{"n_layer": 8, "d_model": 512, "n_head": 8, "n_kv_head": 8, "head_dim": 64, "d_mlp": 1024, "vocab_size": 16384, "activation": "swiglu", "norm": "layernorm", "norm_place": "pre", "norm_eps": 1e-05, "positions": "rope", "rope_base": 100000.0, "rope_fraction": 1.0, "qk_norm": false, "attn_scale": 0.125, "bias": "none", "tie_embeddings": false, "parallel_block": false, "init": "normal", "init_std_qkv": 0.0245, "init_std_o": 0.0, "init_std_up": 0.0245, "init_std_down": 0.0, "optimizer": "muon_variant", "lr": 0.0108, "lr_mult_down": 1.5, "beta1": 0.95, "lr_head": 0.00481, "grad_clip": 1.0, "warmup_steps": 200, "schedule": "cos", "final_lr_fraction": 0.03, "batch_tokens": [32768, 65536, 98304], "seq_len": 1024, "doc_mask": true, "train_tokens": 302400000, "steps": 4755, "dataset": "wikipedia_en"}
MLP neurons of a small language model. Each row is named by its layer, matrix (gate and up: input weights) and neuron, and shows model dimensions 320-447. Each number is 500 + 50 x the weight over its row's rms, rounded and kept within 0 to 999. Numbers have three digits each. A neuron's up and down rows have the sign that makes its largest values positive.
After each neuron's rows, "fires on" lists the tokens most often at its 100 highest values on Wikipedia text that the model never trained on.

L2.gate146:526613500547446595397565477537459439441413478461476597432393590545474583582497542519482530578481551513498519429476483520391424538453485464481550556429548526401533527508535488461477410478469470515501551465538500532516385492482487556455487523433390514564488527583426515413550461571520378546457463457536541508460479529444573406407481422586509453539593523510504518487437593529431468493483
L2.up146:560528475520439538573491564500549458536438521512611525509449502532507494487588551479532502523552481516504494502419501404523449649522460473576587485484528494402509493503458517424555531476553568517562461560543472584394492478519520489415484648417526471552554504448477534447470524512570454436417437427491574477476401534537569441520480517450475533486430555507535528506619566515551509503554
fires on: "or", "et", "en", "sub", "end "

L2.gate218:491485288522502479457553552528469468472555472449407551535552508509553410610497458553547566466549488529488474574451530491465495550549536582545486504554562470479467466534571465442515456463502567500532515493526536488494463498456557518498485572482466515516535531437508509511503535501528477535532548489470430531502568422507468463498502423512531429436459464545415508471546554526495549449473
L2.up218:497580515552454548588263405434502488527580539444439495576549591394551456488460539447529491527601456499475496450524433529503541433534473498436436590503565438440419429409496545443509549418524590510538617527533523499449597357449481436541530507457531541490494489495427524466473495424474480546536503424468412531469511548514469539578527504502528395474467499508463513559451517524489559509591
fires on: "\"", "town", "County", "town ", "district ", "mi "

L2.gate1002:453572506477448529551469557441487542546506477504493374495472596536520473556456449439495498476482469452548584567532485441552516461441565588424608584562587481563518498453475560419426486536481555499512463488437488575452560487427512444520432462498471496435632527492489455551523460462528554512510388547484475453530581506457633480479492531584463515472506557506485515552458565405594525345470
L2.up1002:498519443611476508550599457473491502502448559480533538528514450511500514510534518487595494476531480572470525506505465416436590458468408481439445419562552485562560495413541557457475528544462425598441490513531463432432495530493525433444528510527454466568526554457460444430609479489498525342407470447515560607536498569496496559575433513526440473515490576539504503542465516541474572568484
fires on: "v", "name ", "En", "om", "Part "

L2.gate338:581469537499530415571568473571480540554438453473409577438504540630533523402550447537514498556557450534488462543483528485583492511536561457579519518505464486481495361561544585498453480487500506505438410493538469489354549458531475547467443446512490514503549445487493475496450453478514488561471459602537473538518519491562457570540546516523516538531631521454550465512507470496613534474521
L2.up338:479505433536507577523503417573547482466510520507490585527517509529405486478477548528507482551560479525534579569543527502489555465629608394479440483469561468491474514478499496483422565523524524532397494407547522595405506565605473494397510430475465500509409474457417476530535384520527398435444485455463538491612491458499371587499519415477514496453527506505507549517528504409604545496486
fires on: "N ", "″", "′", "statistics", "Years"

L2.gate463:474509515552512445502487561537458586489573519528499531486519577546622430497526523479568479428518561541512407541466455504558465581523531471530458425449532415487550523512448547493488505500477506500536474478481573519535435506501473548533534526567495482521557464553461599494455437425493439532409514500527484474379519609483473477609619508466458538448532519504488439481532455475482441529437
L2.up463:458558529464446453491517470522443563524562433513577574493492471541496494508536519456455449492433526512402559499495522449537477563565511599544537499460495579482603474392482440451465428397530591468531534611542434545463448438459472441521441457479442514509488468463467535502431546605603474532416515564485391523451493530466600470476493601582510574415571526486518478505484455473496451549443
fires on: "ed", "s", "es", "e", "tion", "ash"

L2.gate874:558453531497550422334488545665547615475514496542560517494449566424478519454503436493494518523484435541422497459415530527579512417553498461499488565552608365445542490474459493519572490592407510510429512468526464461527600474521412426534476407567458588460489526483491493580551428442594533564513560529478546521493464627541452554486472535473544460532462435466474543468407563485555555464645
L2.up874:458450513467478570521500485545494602494518464508541377521432552454479468462522443544396473484503533475490529528554493552569536475449522533405504538522482415503516519490530491486559518565532503429473601482550486413442525533582496550548437504443447588543503685574539436597426512438504473517524532499461479510469505485524462541458452497591588494445485495595463454514481480389497546482617
fires on: "b", "ol", "ad", "gu", "el", "â"

L2.gate150:532492533554511571574520511507406571562456484484412471473501471528536452606486398492423609475597473469465514507504552531513614507475435548542391514451467541571542529477574569488476553469515380532520527469530509448492437537565476502511506425515470548512529593467511461477437565432477490516508525508465534587481416464530498487555595512483558465498483503520499535524454509557510498432592
L2.up150:476550540521548457548503444534505623573518477508570473442526481576437466511528523595543473558390468490558514486468507521500544418552464508508463586502326411587520477571479507548609517539555489392491607576467461505550441551472489574485463571445594476449450550514552526550634581537506451404534458492531371556500434517584543482485507570514636530443464544499458611514429483544439498475462
fires on: "to ", "from ", "as ", "→ "

L2.gate903:485495520542451478491501500523477589388382497441539499549468548466481586475479492406547544522485473533471464517591528530481503503469470413463483474467594452507484520499524448618548408431570544513501491573420588503401414505493528590473433577427465386527592527550510517504480556594518516502439440487517487469529543538510506394583556554509451447449529467526497515475549543482568521527390
L2.up903:538529430503544493544486536526495526511344519476478526479433546491520555553427481466462461455460472582462496502509528529428496394498453520379467507517520511555430571476540468568579484421598497558432564562536527560497456514418532500491495584460414481426550424500553546517505523513544530489555417565521395475446522474502515596616579433463503500440529456580422580515487499499466430486524
fires on: "|", "Ren", "Ben", "ult", "on", "vice "

L2.gate46:512521519514390516529468523507462591504553464472492513551469397406495438525544568490503491489533548599498544459532543459471467503462526500532499456479516395456409478561417507474543558493532578582643427473463491494597508468445496430501552465506546503566561437522556568525526487451386400492520409547551537550506492395537466549527507509499486552431405417553483562536506556476522484521561
L2.up46:574457493595572528563521516551446481481404434486552530478597450478500411395486529432524473437488425559505531508495538574467481450495555524505547586418509478541454541464503512585549485592504479430515489494492477481512494502420508447467407493508547493580456437482475596538462472515485429491495499466527383515530490413397509432392550415397498422390526477475528488550462462555523400536519
fires on: "by ", "with ", "-", "has ", "st"